From a checkpoint of a small transformer trained on Wikipedia.
Size: width 160, 3.9M parameters.
Architecture: rotary positions, no biases in attention or MLP, tied embeddings.
MLP neurons of a small language model. Each row is named by its layer, matrix (gate and up: input weights; down: output weights) and neuron, and shows model dimensions 0-159. Each number is 500 + 40 x the weight over its row's rms, rounded and kept within 0 to 999. Numbers have three digits each. A neuron's up and down rows have the sign that makes its largest values positive.
Before each neuron's rows, "fires after" lists the tokens most often just before its 100 highest values on Wikipedia text that the model never trained on.

fires after: "\n"
L7.gate111:496542523460505534497493499493470491538512480486435546511519471472527517585491503517516514516518436439487532511522461528535483490589501438561478491416476519465552532505564496510492444518419512530530571556515545511524534559527558530545557475470506538496470498489530554477582438470510509528560442476483534450495493487513489517527488448553506542436525462407500547482430442478506568414497438439536442462511510438490510457536520454532539560467604544492507465503544616468529510547499524
L7.up111:453479546450528498490481532530564543482523480482549500547539509466543589490477496532529457559507489455522489545598492486474515505492513464586544505473533432515535486489559508537574419495522448515492553458423478516529491488517503472504516479534477565532464479470495507394498509425564392449473533468482497424514496528485417562507553499554522539451517434472388521531406553498479520543517438475498550446506501489502458462484551528483506497442515479454485480493489533510557498546470541
L7.down111:509464460536558481524509455498484504510512432515499510501515546527519477515561510531483494418460442450547444519589486577461519513537478514470509454564465542542517454490514535510544541512507545502577515545473504467530477442506475508596475528532436493557467528477528491530510484515490493545588453589488524594528547529465522538528451483482403505493544414494477512537427561497505484536475499514473524512538498464553481444414559485485550500503517474497463574520489512386518493545601495

fires after: " |", " ", ";", "9", "2"
L9.gate227:440458540460478516553466494478453470509502403512497460568472468478466547531531475533501471489513446485541566442511497497474536480466448460472506515495530516489483522489446532465468556519523442491521562456453417495544519461525582435458466470451499428456550501443565592536490491526470428579497463480478581456537515511482544527506509519422494573496538486512487529608451497492572532529435498550495432535488508516506480481467460500407468571464483457498543477483487586492490466477486507
L9.up227:463578534450518639400532453478524438487465473466545480506488553493502446527587545521481556510486526555462575534466499514520546446491514471478486469413573447445474507506515476464493538537554570450481451526540504494533522562525513498542494488459566495480519537505530500507489463432482571556513435512502498503542486455513536536478541412515564524532495465468479498467447437513559518486464509494524530526545507470497491480513551397512511479501485544525500530487436378498510513517507540
L9.down227:532423597545396482494426530563475406477477479491567565467480497521457451527483461473508520483499530528516539462479516509512442469547478482559551447484532494534464532433552496576489490512542477515543446469472511477410474530437415551480512470476451532486582502510442514495478506445479513529534522461493483457393524447537535504605475525522475512458533458457553491450512533477549458485542517512486481491502438477471521501457445458552473544440570491486487525510519444509442514485504491

fires after: "\n", " n", " and", " has"
L7.gate83:527476464492509509464508482554484458464530446483546525479483468487536445519540453461586589546425486471521525536458455531468463473526414453448512526524458501478512546446484421571558460447474431543586589508532466491539516540509483573544496445477480523527471517497460552491520453498431492456548527472438503473498484503510507518409458561598538592479488457454539551482439488491516497497538549487509467454473481498467503541480545502459469424469532496510445548544554481472503462453500509
L7.up83:448478533520564524506570540447545488560509454583492481501584472480500465564579441484534517480495502490493503563437433526494449487565492568490472507517465515576503454514514493550541463474450496451486532483475512454550553525536526460548463445509429487477457489440448541527522548501540546503477487483520553499516460437515381530457441482527564517589479437507477515519498473541496472530515527463555470466512478459529488403488556491434469451510451492516498531497545562453529566455504455
L7.down83:587495443543454545521517511543469496422501502561565427556446503473461486455469502465500523478492513500573511459537552525553431406492440485420574536522512441497524497511459475475472465506451521529508579539502476478444475544491488529525527502518576499441518551464478577518550500489451410480500469455485466548510553514434530502496544562459489505477568501528538498549508590466490451540528539516466510543498562506525527511563472526451499473464575446490516546461469514436437503474553478

fires after: "\n", " st", "-", " pl", " N", " n"
L3.gate352:409563461509539449482515462492495493477492514498477497509517510491461543554482538517527422488497501508507518452482500558485481452563461573443519583487520515510557482530477485494481613582435466495459616489466434514524513495537496445484521505478438461533492450493493478535536505465593523470516555614469542485459474516526480478501471498530546472495528524477467569498415471429486517509544505492510541535523494512504472477489525515511461516467521458514422535519609376472535505503424489
L3.up352:531512460533517489424508476440484433462513442474458437556508481547446558497446490407509458495525470506472430531449500539485540485495471568465509531410519559524534444581467501425482497506442490494500593506522436562534455508550477479476546516540529499522492522476579468545514521447578528465577492595491498476531465493478505454513553519499554447545531547507510511465430493494503505508542483500443530494574450501476487505531498561464467476466605491514504499493563557493536499473442449
L3.down352:524468506526546533493427505517564499559451518436492453562491515422501482500483549488409518467526457502498489447517515561509466486508453514523517604530507556584508551558471476518512388446441448503518549567484495547534529520498532559509517443475477458473562439519460484482463487459521497535556471446531514495563532452520506485548454515466482510496590475443455529356481479542521505564517499467523549430513504485539511517499501500447503534502509441481504453474440567475464499468537502

fires after: "2", "9", "0", "1", "8"
L9.gate61:520508587515499493470575504498567401484471537475445485530509487515468507413518457492586470505534516478505504578511537454508521463466510533531493517524522569518433527537469574550548570505460481489488511512449464516491522455577560454501496533484480487518514494463548486497508514472472452547586496552530547474527526453482489444443508464446500573445473576447496471499491563466464494484521534519525494445542479465555480525512411496475468467467504421555513538483591547492408416554474485
L9.up61:498462457500517433502473568501542513576562501517482402564542533485484440565541503466462459460501543454461446449552455450510416500480505500443515585475606520502507557489532475514523521515473478485489495514516470441384491521545519491506490459523514513456498524491483493484456460495453497572537534604492477505479483452510530423433500509375497467428511564478478510476426480501516514517451508478528464481525518488454507485493565542484466560477532488442452561509494454510549481548514538
L9.down61:467516503503464548484517530450506459532523473540503497409473393532547482462534548554466457541558478487545502485556480441489434524561487497526508577505473436526452533463504485530501484485586479482547509487549489564444507433538510509473484454528480474519485536440480545489532489560440534493446519467511512490478427506551481541517430578553544506495477466461451504516541553575533464407461471523450485470489501508476407455499410510496467566451450462475542516527546461431457488530436512

fires after: " r", "ev", " R", "im", "qu", "s"
L7.gate61:546495494435505505512474524470499488507447459494442501541462460512544511463453545513451484543495513429491552531563507560508519478535530490505536518484521506450469485537504511480541468424519461461472447511435529521618483450511506562554402525505502514607478462541432462519463538498511471507473534484509519406551531548458472477485510500516485536486417479564519497511583514534552526500547512497411557498516483529499533482500465459410496444498540449511524505475475402514627480535530548
L7.up61:428491491498503478526466545515520450458495526519519551494468514530471488488464621559485579495539492545540454478556459501458508561484525481582555571513507496492472430521514472438445389516477466514481454529439575552522462492515472471474486538479520487506475570544537517508502481466437537615514503474525594485457494473531430469441476472460481450543505499490472452490553496434481511469532469553482476442533489539467459432512399555451548540498472463515504442471523485501516502470525457
L7.down61:549483504521524501431597503508423507500508506538509485470501488494540492478574464473469491466449470474505419491527471536454489529571517483515439559521431470459544444455467550425496558494440505452544479492483470440493473499523523429445520497446516433408459495497478490480423508418482542510491438560450533465512543433507477459464497507472552505557481467505463403460486499447401471517501544442516540470434473455441489589498498466550480511520463511453470492492557508461476519541487541

fires after: "\n"
L7.gate319:434414510473548492463520529480520460456471462456477477475508496471489493484369535527450504585505524452507520464450441511504504494499467580474467470493507533512554480495534453504470468482495470446578563579499549581478501536528523561474536553529549556520463462538510483538483582508540517538519528489506528529509525508503608517502504528436500489511458491488446433494504442512465463461519461475475453521553470481536531484511517439538465462555533470434436511456434587531555483485446598
L7.up319:536445478454533510443471451505513465492489476476482519525478572514482548407551486495512442474479485523531570471496462519531612455524447526428497484499506517535532544562484502491509431497524494476462580490578464537516522455506513559516500500543476483470521459491543458518463422475565426498518471488479486518481491436449550487475568588430538554393527470428462524531467607501489532480524447490490510502565469493492480426524538536515478549528547415522507523493522507518527477501491410
L7.down319:473501507431608517462491404457442490530547529396493459512498478461449506549560491562501511471486468523527511506581473518506523509562546527464535509486533443500470479521526498457483389596543471509523562529469484471519537525486494577567536483524470492498505480505477472434560470503552508537522535482517532501559522495446524522541528521537482519511530557533509490401435521437516475529479438569444563498500573476473583497466566521433494540473527530506448484542530517464512434517504486

fires after: "\n", "ior"
L3.gate313:505467501515509429436535464470526526504470534495458481484511504513498491577481511489477524519525489548465554444532545506484603455559473456543481439466514560439505458537510536497531507520398401522494529534510533520459588482545455502499547471458486535531527413486499448504472455569509460429467589511508538516494521490500476457565517514402552527491554516476461508506485505557514486456544468482448508478570496517462488451585457523482591507472537495454425537504435534426512510453532532
L3.up313:477435467489578478547564508511526452473469418491475446421510534587520555452543490482475541531481476458558462430570492497522510484529457524441428500520478553512539490507471464510588529457535454518535476482472496521461518466484502558494532462522518497489448524553551446521482523462545462461443553476435437519423504532484506565496534458485571510480510556522466493503401491498393479444472515457484470510543516548526496413557466526552543551510537473508438539488473476565491536515480539
L3.down313:506486472487530493466512504581510466535464495449542559455403480477568581484534493546467513475555469509580495441554481548476561467477442495471502592469524522511597487516530503469572423591504489606548555487522517470536477512550483538505531494511501456480497469520528528547512424473499558502526476458472438524519528508489470507560498483457488453475482476455500575493437577538444518430492491511589498516483567448480473497450557532482488489505549472542494495471474540506585444494513502

fires after: " to", "al", " m", " mat", " c"
L5.gate427:528529441471531541440515461525453537467541511549464499446485476520527472496479520471473505490585572500391541504506582417541497490392559554542462447484475495471445505491492502486488510536505441531451438544426492496483506505486537554488502523520513496532505605532474556523493516568505462517519561532553482480540526532406528454512439531503497510474575496491538469465468478454526466490520478490444468480544435476484527451517463452447547555527521518478481608579531502519487470496434439
L5.up427:477517485516462494487555490571472477508417481477539533540483522594570505494518517456553516445475500489506471461547461487506561554478467519528510516453455534508526535546489496469479455524561444520524463507467501574514475519499387536485499588483559468541406488487477517519522428472467507407488502391486535462503467527466516474502478507465513479547565480461495465607537462513472524480484489512524487416444613477500506507557485488447568467475494483527485491588437496518495527574519465
L5.down427:503456492630508490499548515486549482561455451544412525566441564477493460506472485521472468516447476544505496495525492489500448530536533554565456497469506525535499514597546462458524513444466495451450512527490615490444455523519528471522480510575541539481510476474505557568604442502426509518545548493473570507473450491546485460500494473580484473443540462463549502499497518520490555576480502491580526494444563532490463558486481483512485509499430482472516495484533441482527490573513513

fires after: "″", "°", ",", "E", " (", "W"
L8.gate352:533495513518569483444524494466514500512520461507487513530403510546554502435450508506565528575500595417578490491521427516457489485491520496452495500537513471486465544546558507479598545505451509510535494446568457560524436527494489460565511509522504464486533475520526459437495533612483527528500489531534459539520518397482547507506468431483474513507472506534521444511542465518569445560552516570474483454478496502505506473554448465521500488552462480518496516468498518518450464504561631
L8.up352:500487499587500543488518504553479510467527495464472510472433549523524562531504537511550556580532532413529483503464494480486481506498482463465491543536510495478499476495454529467540523539542482539453544521622501465569498514543514505564486509516507506501448457518505494440554489578441537525507427512577468504519511416526492450483404488478505515434421532497514489511503478490536517569621519474451481470522462559510518550441450422525460466525445420557516534518506555533530501553569524
L8.down352:408531514489484522471527490477492541491446508557479561531511459499499453487457433618534516501540571488497555495539488469469478504494551483423526432513422418559450427544483508467422534508520523561495504524457497513508512547543473533530467498441463482467518506561499508467488608557500518478546445455479478518504492527506527498498461522448484490486511478557547528458436515442492472485415519430464539596495513468468492477446525477563563541465545500431505451517479592507464546486539486

fires after: "\n", "″", " ", "E", "W"
L7.gate222:509489483418473500462559541505486556522464558496505477529501487517501533557520460427494460596506536392481426504556438467511542513526500535464547456493499473503500445495449594553592529571455497549501528511521546523523460529544569553545466581505466465543477502458526520427467509488531465498561503516512601494553543437537523535498433474490529558503518472503467494554487513530440451521522548465500513484475471525464489536535467520517512492436475507503480574501444577472537458493572553
L7.up222:579480462481585508529499498487462553521457437539537493585559507445514439478492485502501482523530535431498488466561501464571462500530504486487473422481501508460555472496469576541513443505464419474510548467489501486546520533537527548594515467451492450517534465476508459444547456523475416477510467492444573473511463376526424501543459436495485525471496508500496448559477512511497428464568467518530505481465509509499476544576515479470574407485453471500453478477466483497459457451500539
L7.down222:507463471488537544486483482502461565528503463514526490550594472469506561470528459559466550449531515516486498516577527509502529513480481477501473446538472498499445493568481636519491530519477540540565488530470457464442493515569529497527512516527543428483540541453567540465433512498435509502571449528567449479453487480495422514454412470500450541487484558535501536542528428442504452516572455499505507515427475484598538527489436450503473530580514541520476523452483539501445537516487504

fires after: " Ph", " one", " am", " a", "I"
L5.gate344:508515460465482483488485438515362446493520551479463458509503592506563470433571396400521524540517487436519479533443505468474488535454506455500556499539526535485515536461517535523517459554420464538516528486539509547544447501521511508542503530539549566553515482459471507509435476541495551487502484510565487524507513452588494456489501491450563532526491409465532496503512422539497497425536462474466509411499471528489517506463490496527498563558504498455443505483554495578515491502488439
L5.up344:524492421486439557462480571460452511537528411456546450535490461526483554469500503480477499542516555484508429533500516528454496534527582532602522459516502508467550489519543486525506507504561454484495534487531487507476482447505474485533458416459535494538488487432470469602525515595486528514550450440512409557530509479515523522501467438485493501500517586481559505500479522534448513558547502525416488450525467556529567479444504552511553440467488487509558515607500540495470480496455467
L5.down344:478546573571474487493496446498487482514474571502574547455491508501516448478525484475411536511543462497525519472490567509396480433504474436512475490549490529509429564499582516506546450506475545445471540481505517480469458568447506507509520500549609509549517464491484472449433488453527520625560451524480538520483561481479536453532474478530542552456521494547457509514439536487542554461414508496492501498487490444474480508530491414432464517548501442489492491498557464479576468486488494

fires after: " the", "==", " (", "\n", " was", "==="
L8.gate273:450470522507498504462484464503523560515487525472475489497528490417489561554478551509480522428554543521489513523510530488555586581452547527475565500509473500464514490488522520417488524533470461458431500439511510488489540433556497404513485449460561508453486452496499512498498561466476484509452389521448464452500609472582540536548539513559480499472541554555495449489456468509491487508475535442574469534464474515443538414512575503461501511440478523505466504511517600551502536488485505
L8.up273:524495507553532562484552546568472538516523524474487393508499462548613571550528466482484509585480452516478458518472472442462510466476490479450420543502508532511504485491544517454535456460540523448484468429539468521478439483495484508553480548490513474577521511513531517476496438486520491515504455432480546489483491445503523503534499525524419508468579499550571494491451486516515418464487581493522528470570462457436496481477482497463472471481367474481446494553486491550499410435494515
L8.down273:528450601449510475437497568505575554460480506472511548516500523532506540520450482449480483497529456457457554566454392562457534498511543488520519539398468495513542524545504442484513452514513457502465549448502588533559494486499473514534459507537550515504521531457516565533475551441549512562530457450566516515538417519510456514452550518491510505483489554483541475434494521514463547527549490499495463463485522487521518455535504544548581540558363478460482520474546520516460525492509523

fires after: "ur", " re", " att", " Ar", "uc", " ar"
L8.gate221:534464476491405480484606448520522421492495518543418564480518520460569573495495556518418498508511567479472417479468412486495426511503513459492520493464526524503492462561494530521524536542515487481563470519403519517515541498475498507466482512541478475442520572502542423475474545526486483466436467475506546418528529442431536536505525459468480564501527533461475574554517516551504513487412525457488493535507475483499487522460520573485477527448551471559511561474533534488497463451571504
L8.up221:516477519455529441497502563514567564518483498519510487511502597518451473479473431566480478519488516518482546473558463486494536546497486468497436523501533474478496511507453506443479462463487513500570493461533534484473538521464489551524499502427566533474516440570489555546545584594387572455457463502406506493516529522486451531473565477453515532524470501520550516512458440505540564520472500488449514610499564561490494485524520550556462536517523444531510555524492475486404480566536485
L8.down221:500520531474535535445513398553462487492563473488459582523429514458516584508485500519508447448479463479465520472479496505507522497468468494704434532513500548513503512530478510454457528515480496488521492519472528529559536422523504477522557486419474467541489502490561473493538541562503557488508512498560509413537522500522449402545470511525527581447498523470510455537519538591520532557493450498495521485522512430486515506546458477506462447522481530504526522459471562487530510534496531

fires after: "==", " ex", "-", "===", " ", " d"
L9.gate297:485529489502497535511474534516535489491525543488466480532625458445473543500532543470498521473532562543530486487487529455548445480444500565467481549550549536543494485479481570545459447452486535538495494455481447432425545468483494490523554443490442501599469458553515531533491488534455470460500453463549502511411541539554504502423521508519469534534579545526478467553463600563507552470501503440573484500531528533586432447519562478475533497501462494539513505540508489488472427468499446
L9.up297:524594551516523466488511548517496543491438493430439493509535477435539527548501483550474451510454450484485535448472529431535452502499525439557474537570558458498516486522481471629488491386568427502538484517506430492456529521510535500502504540544466454573431513581465509471516514480519526498447474463527554491485510464551514457488504500474444555563481460532583479503522567557497505520493525463538475513542480537490460479563550497527501435504503464471561474517513566505511473431428500
L9.down297:487547559400445459460555471459459491491524525478454535533531521569512596543577524502552554544526525468546508533526513529518451537511508506547514527535479508496521503471468455524433388470435508527528502469425465457485500535498455569537511515510580510462478541531518494525507510439562502499538474483507485439505465537492519519543452499435566407524460542536455533556568466474489514498528521549533447524501525453478486491527460422444562418540499454462489517473561508469421493457533469

fires after: " com", "ur", "ele", " re", " Ass", "en"
L5.gate163:430508531522483412487435520502431579565503549561524483526545500508462510557564495524455519506506507510547534447524516475544562576506495508499490564433513511489522525495527560503468501528442522535545473446530522511503461539531536544473476411504477531555519559521453568548534456601522516546536448433528507492492446550549429534554505516424522515470532542514505568481510530492547504447532551548466458508475471485449494546490508520551421416540550462495556516456456514545487485487568531
L5.up163:495435472482529534491476516534438537505469481514448494489575438465478532484527530530473554479494474443468492554534491538565500487521527457508475532523508585451556569493497536413489436483439557489479506485503532402510516536469500470481526467584449506453523426559537500548465542533522468548549539442509582519480433483495441469481508490464534503469509476539476433410527484544519423539514511470459475503517501467561460424507483530515560513584486495476433531564484516598532525571497485
L5.down163:510427456562511458559500539469479512597464535514502539516515510488571552477549538479531476520509526548511486474516501470487519558451486489480479548419454551431473527483540471547492522495431506490499475565509556509508483485535481456430526429501535470525534538500424601514509423506491492449496444465500453516589458553560453542515534479465461526502582510530583523489499503507526431490509553516508518517469503464502464623468458530534523435495499507566589515460467500514434433483527522

fires after: "\n"
L8.gate301:466492505424557443462516475484513499492460494386476469568408500504479488555453474487515478590518460522501516446551503514522517497541504525497495510522496462487446459540575461511539446431492494426556562524461518424515501516518457462543465442484502436491515454551536476585486521519501557549554466456503555511480493529500566459464450489521541417474521500462513470520482567481535501508481463467442466498540462462483456477537500491487443499448502434423429530471506516488627486500488423
L8.up301:526467474485494536442457581466435526522508475449460483512515487453379551544460503461515457548548549522511539457500492474479516494445493520533540487525482442537458479529522493483495430445527465491508600523492515470501558576563541506525548466456462480497516499467509510498509589509554542528512459476498538498547489497500590498527489522479536530445565488449526546494457547520442511528474515483486463506552536541516498454567498449474528582434500445469500574472516455572581586572564451
L8.down301:517476501490567465454487459475525526550443511484442407485490410455497570524448526475470506542544471527551509467478454497512549521503490437540487520516510513519456464511521513506509214478487495429502523509504490444521531523481426518508509498596541499425467483554484487499511526492566502512552541496526557532469539485463567470518475498501512516474501458466479481503488501546482501490500472475507494468544528484573511503513493468444513469497516472497497521528492491491568522525481498

fires after: "\n"
L7.gate229:427482481469552508441492545495474511508497415494463473509491506490429532574413505473547458581479470500502528447510479546506551510505502527479533488507503461463513475505501464562526377475558528483519602541524495477536549513569546514505516481478474494492519508492499510503524512502571499589542459482540536495502551467434583480477496533479541512443537418422514515547449557518457537457539445430462488502577516508506447434567505469487473514494578416446434521515529511501563486527507463
L7.up229:478499450481568487439479581491533515484502466464442503534522530451438518513397456486511490556475490492492547476559458497494548540488488549495529452511520389499504532534489455507527399465546486413545559560455479461542486517585556520471511463477502489506508499472552488531502542541584527557586446464506486515525509521462587514516485505529542514449515441440553523504463519519499511504517487453478485480527539442508455494555530483466539502494569412448465529523487457503629509541487494
L7.down229:508478544467538452468505481481474506539473510430452447492483469436460507525470550507471519550549470529551492463511469512501503496498570529514464485497534526601486445500532495523495252507440485470545584509511500490494566543533463514557488471560510472461522483544521471500488563472532579492566445497477575544488515494490571518501461488494500553470527436501499496450467554499473498492497489525488475497526472534532492476505512489461512496501505475417429554484523500530574526524533453

fires after: " E", "I", " U"
L3.gate1:469598470498504492421415451482553478474502395431476461503463495461505429477524545508442474486443446475495521529516494445498471541489500584560479487555498491449453525429541508508491501469542508493510539514511501469527510511560508470578444498488534524467502500501490514579519488559503471475549414489459538445453503517512552443427555483495486513560465523546530536498513526505422497533502456528507510559482489483559495474487410509536406439407560536479437527535572505500551513492475468
L3.up1:499541503522549549414486553537524564504536463473458513566503437474579520496504514495468475436513456582503495488531438424524466571486519475549388519449525474521487520484535418530477514496468488480458530485498486443529421456497479469527495504535536473506540516556403446579456485469428467496458457491487490464523508503435527433571484472498491498492483484521407471533460475494450531534474476541456436525472495447511457450501486528444543424432501425450455516447542532490485530526482492
L3.down1:487493533555470501530429504469463544416479485481495521521464560499473488505545523465505498461494456434452497455516461474457484437550556485547485533479535468462478421499493494480459501538528550527511588476496483465566510479441413519526554462541529525469450439511556571525464507497542474468578509445570476496481524533540511470542509413456596443529524485473524534501495461478512622435434512477511538455436553487523519446534549507505431484544536471431480413522483486501499513550533506

fires after: " ar", " Ar", "i", "ou", "at", " m"
L5.gate99:551436519497471455519565587517481499480501570520498508622508496464501550523497525466500378557515581444522493534475539498496510502515511462463447545545423499537511484517549453535483466433501534544487483478462531492455593513531521487439478501486508400472473516497489449446479522504490490483437497453499480469417501471534495480466525555491458511506526561462494490499516481467535495520456496400500473585461523482508463463576430465458452559483471487508530464463435512555413511471492438
L5.up99:552482472512521447441563510508461528485528507492469503527467520478518545616508545486483470465521542488472434483473452511502395510510531466471447515411481466519566495543571465553466477551579508503545459535485583458443581545476467528467505512472547458428536531457548469496475547584509504532498457552515522448520509461484508473475550543486460545514507503521487537526522380440497475484514455514467498541502514480484507526549478513588551521530524486518457494540376537459461466484542530
L5.down99:462468511519480513515480521508561488531518473452440561524480501519582473497497484546423488474572502441540515499481439512492522444483500561558440451449503582601531501471497559465499494532525434518464502472565533536552457448568506516499546526495484508495560477547527533528485523502453591489484499471452580477521496517519442502481440478504489535488518473521489593477507577498576508422447414526502580476506583511528503497512516523470423532552482405533441454469501561501469473516491485

fires after: ".", " S", "s", "m", " m"
L7.gate165:514523482509552548460562571514558478526424450475419505442505489467493571461485432523426470546537515454458512445499546555517452477475584465476447512500452537526477492509450584573511519517503463462499473513469482462461536528529531493464525519530464468487564472511502586504477499494448418472502545571533475480462465482576499524466518501444562515487520422537475544533488474427450496477485509480503488578484516477458500542435475434497460458504517578567481502467485542470509454391464478
L7.up165:464514541474503518434533516526515580505487534506457475459477450492505459526432466472437347503476487488459564449552501520533412478523530465553536482403544536490507512459548496405425452515515469512475520598524515529540494465479457530490544510473591458486546471494462489512460500509511471467475463554494481485459571512468469571446480471466541434512470488536467438515490555433498501524476431481571502573512432473501511522461495514502530545514499517526457489451537552483522473448454520
L7.down165:521560512439535512508464517555512439513386518536575508467578519583530505497491456566540441511495481542523514510467552539461499481510477564485518457503458542449474492458508519528557496509481422432536543504498527519511489445580471528494534470495481483461442540443473536507476499473463528519437495403499502528521432533415575497587548523477508512481506487559410447499486522466483462511422497512476461462458471545506536509499490556478569516527473460492538532486556525553481479419453424

fires after: " m", "em", "m", "am", " U", " c"
L7.gate254:484526564528502539435556532494490532592452454514477522545510407485531464475519470516478435558444479539508558524512495511482534537556514500526537424557455524501528495561528522527518520489555497465531504514483573471509481561533475447478542460587470551514570566497535486488513510422422489473509510522495527536511478486536529547424467557614552429465457449543507472463423525496543496533509530514517510486506500474504510554539425490490442467498561607538499495482502471562454533481545445
L7.up254:490498438528496461432478492524506513478517455489446456497534531454591503442484412484402516517438448511462537455573449501513470569461532487505549475497495478412457502497492540566554585482510521501495511483540570413456518498534455518577526423503525523480513482431510510530467524564446512516524500436422530492556524544469476463491476515571533468563464463579525508412490516506491516534489456532499522535519570536458508537509440496477582529473550506528457524523519448476469506515514436
L7.down254:489449546568505514532442483495465510532496506543480512533576528582551482517501436499512481449520435485568523504522495519505446484532579494469531518465510451501494528524452516532551431510494501530542505557518477442530530570502521488445467538465490485459487522438426451558503531503559507444482443482534449531539496546545444511519537502392490501545524502530496483456458491572546511531523596468486478514462467522493541471517579522522520478574468327524506471416456450496495509490484493

fires after: ",", " ", " W", " North", "ate"
L9.gate210:469512422552503510500532510466497496517547579508513491553455505511506487562444475476576458492459504500495457479505524511554509449440553458484533487521517480493413491550487499541570452535536437492429515494512561532462479411485411447475575559522503543420506502511508574580432429515525478549472487508513399502537574506529520509450539451479434524518464489550561531614547517522432527485467526534464474515486479481482443471442511492517517542531488500464492505484488479479575496477466548
L9.up210:551470391517498512495534523501506535527495501559438528525583568555503487522531550529542499531532427513489436477501574496489500472459541480498469485473523553461509494531583495475484500485522447515491605541530514503529539549513500517442481521440456470584516462600490525465539450497523451485554483456542458575565509497438464482578480485466480612505501448543512502522492448509525503515523546488506511539466533499492509453436446578522449497595495524452549467525503535472514511403511501
L9.down210:497506523468428441529528505430477485467516488562506501517473531543478499513429505458512505503500460461411504518527561483581529556598443463463532427497481441515451524487448511564496556561542525413469485495493494585515523464493481561477519446495494539428423473502480526533522543529473542445477503510379462466522525544519453480437442469551493511492518517541509464512376470463497500418462476495564518514512549538454517463481521550481548526423523487526490500507540540525533550493510500

fires after: "-", " (", " N", " ", "en", " com"
L3.gate23:488499391498463511561464523548480547538492451468536528485503527507508464472552475569485500526491448529512466487416465440554514547430528538499480523502524426529510494534546515523440440405477528499484523613511482477473494530501450515557554488574455477515522493507476499494553454557580507493543495475479551488532533501467525449457513529516508462441533500468545576587500482518474521428462420567501463490454448484490514526391464530476480455480453474537505471545397438512489486491472499
L3.up23:467564506415502509498516462482448450492457492497558513502528465528527511547433617545544515422530462468525540585561487557535554515484469458467516511562505540486490468460503591495477532581570512500522570441528544526575535537513456518511514489538519504460481498488525516467506509455506512588481533570573556526521414505466482427537559480411484484499551537465492489487481507492461495568510522503533502501505528498559514566519432528485443579448465458418519539518502496503525507485526500
L3.down23:491516500538452471535452470502506529550473516526599486467544542458545537523493451518476543597507456430493527479490527431520518524537465502530530514437464443464512534524504536551478522526461475561487493523576484483561577462466437534500584482512488561523505447581471527487508524516565513502470410447516519539502555442526519465511498492527456440515583461556560537555473504531441517541526468508403439563470439482482435515531459446513520447517476535565500442509521530467557472525474498

fires after: " one", " am", "ult", "ert", " number"
L5.gate359:444464433475492464466408465537520487533493517419508475555563490488466503481532533498511538504527494450493499539515507532426498513459567401525491481508607454537478534528528528526549470461478467479503452470448517577484518496551422569557539573482553573557496451524468489489505430458536510597505475555524524493497505480479433482511498455493480489489501546475537496488426508447503512496504515504498514524480420563553557509492528445518595514504557514513513497576616495524519474484446527
L5.up359:488513468393506491489538546554497463485532511459548588514481504508454539517497487464521437523507493523542521561541495504445484482610523473536493470519559545456499464483584461459556469495493430423497471492502539470506466511465460449541510542543580500533534471523453500487490481520475541532436524515465499428512516541550510500472418541511538525467427509511481513473497529413494508586489371470468461430504486543538500477513394523439437445503512547467458516479519568520513524485469479
L5.down359:540466514582463550502530465503497448464480483541495477552584611429455506507559448513549489447529544428469541424533412485446445475489454552543506523544584548521490470536513535506489499509524494486499477545502545461476521401450514573550515496512553546474464446565475483488470527491483505539499504487464534495485433443498541479474443468472503570506509448441471475479512524473473500488503513527461503547542453496511539459511483543481562478546596434504413527430511518436522455527483520

fires after: " r", " R", " C", " W", "R", "C"
L5.gate306:535541524497472518443529514487482458520447519459474453516511495497571512547565576481533414466431516450413467522509456501484542433532524534507527570519537429509555477533544463529585478541509472469483483547486441485528572488613518480520548490492519440440579485569499504455550526511544449463540507478502539465522506567447480499476584471445501483537467464525541495503463497474569560541494499528480500456528496555506493420537482490552503565443475528521476506436519502482583532571508530
L5.up306:497415509554487510549510477535456450436466486459503520486506509481586442535507581526457450501489542512443486515475413553442532486498516529519495519442453497478502572539566530510506454506579518507499543466555534443545524511550532464514484528503611460455516516557470515487452497548528482482545546427455533474575522481512527504424520512465512440481421423536473502428455473514476502524484552493456503433519493550475462449527463458548496471489513509499557438404507488543528454579478477
L5.down306:497464457537508460543561531543451508553571489490485516420420538548533519498517527458514466468519511509545509485494499516577535469558505488519528583491462420511456552536490449509477366523464513510514470511521480549471503431511487461500521479483491529419512488483442570487493530531475443597463521504472451488529538580539504616473431511477523546516464541532472527426520517525448523447479470467502540477470522498532505589462527527476512466528536537447493491560502447501437530448507424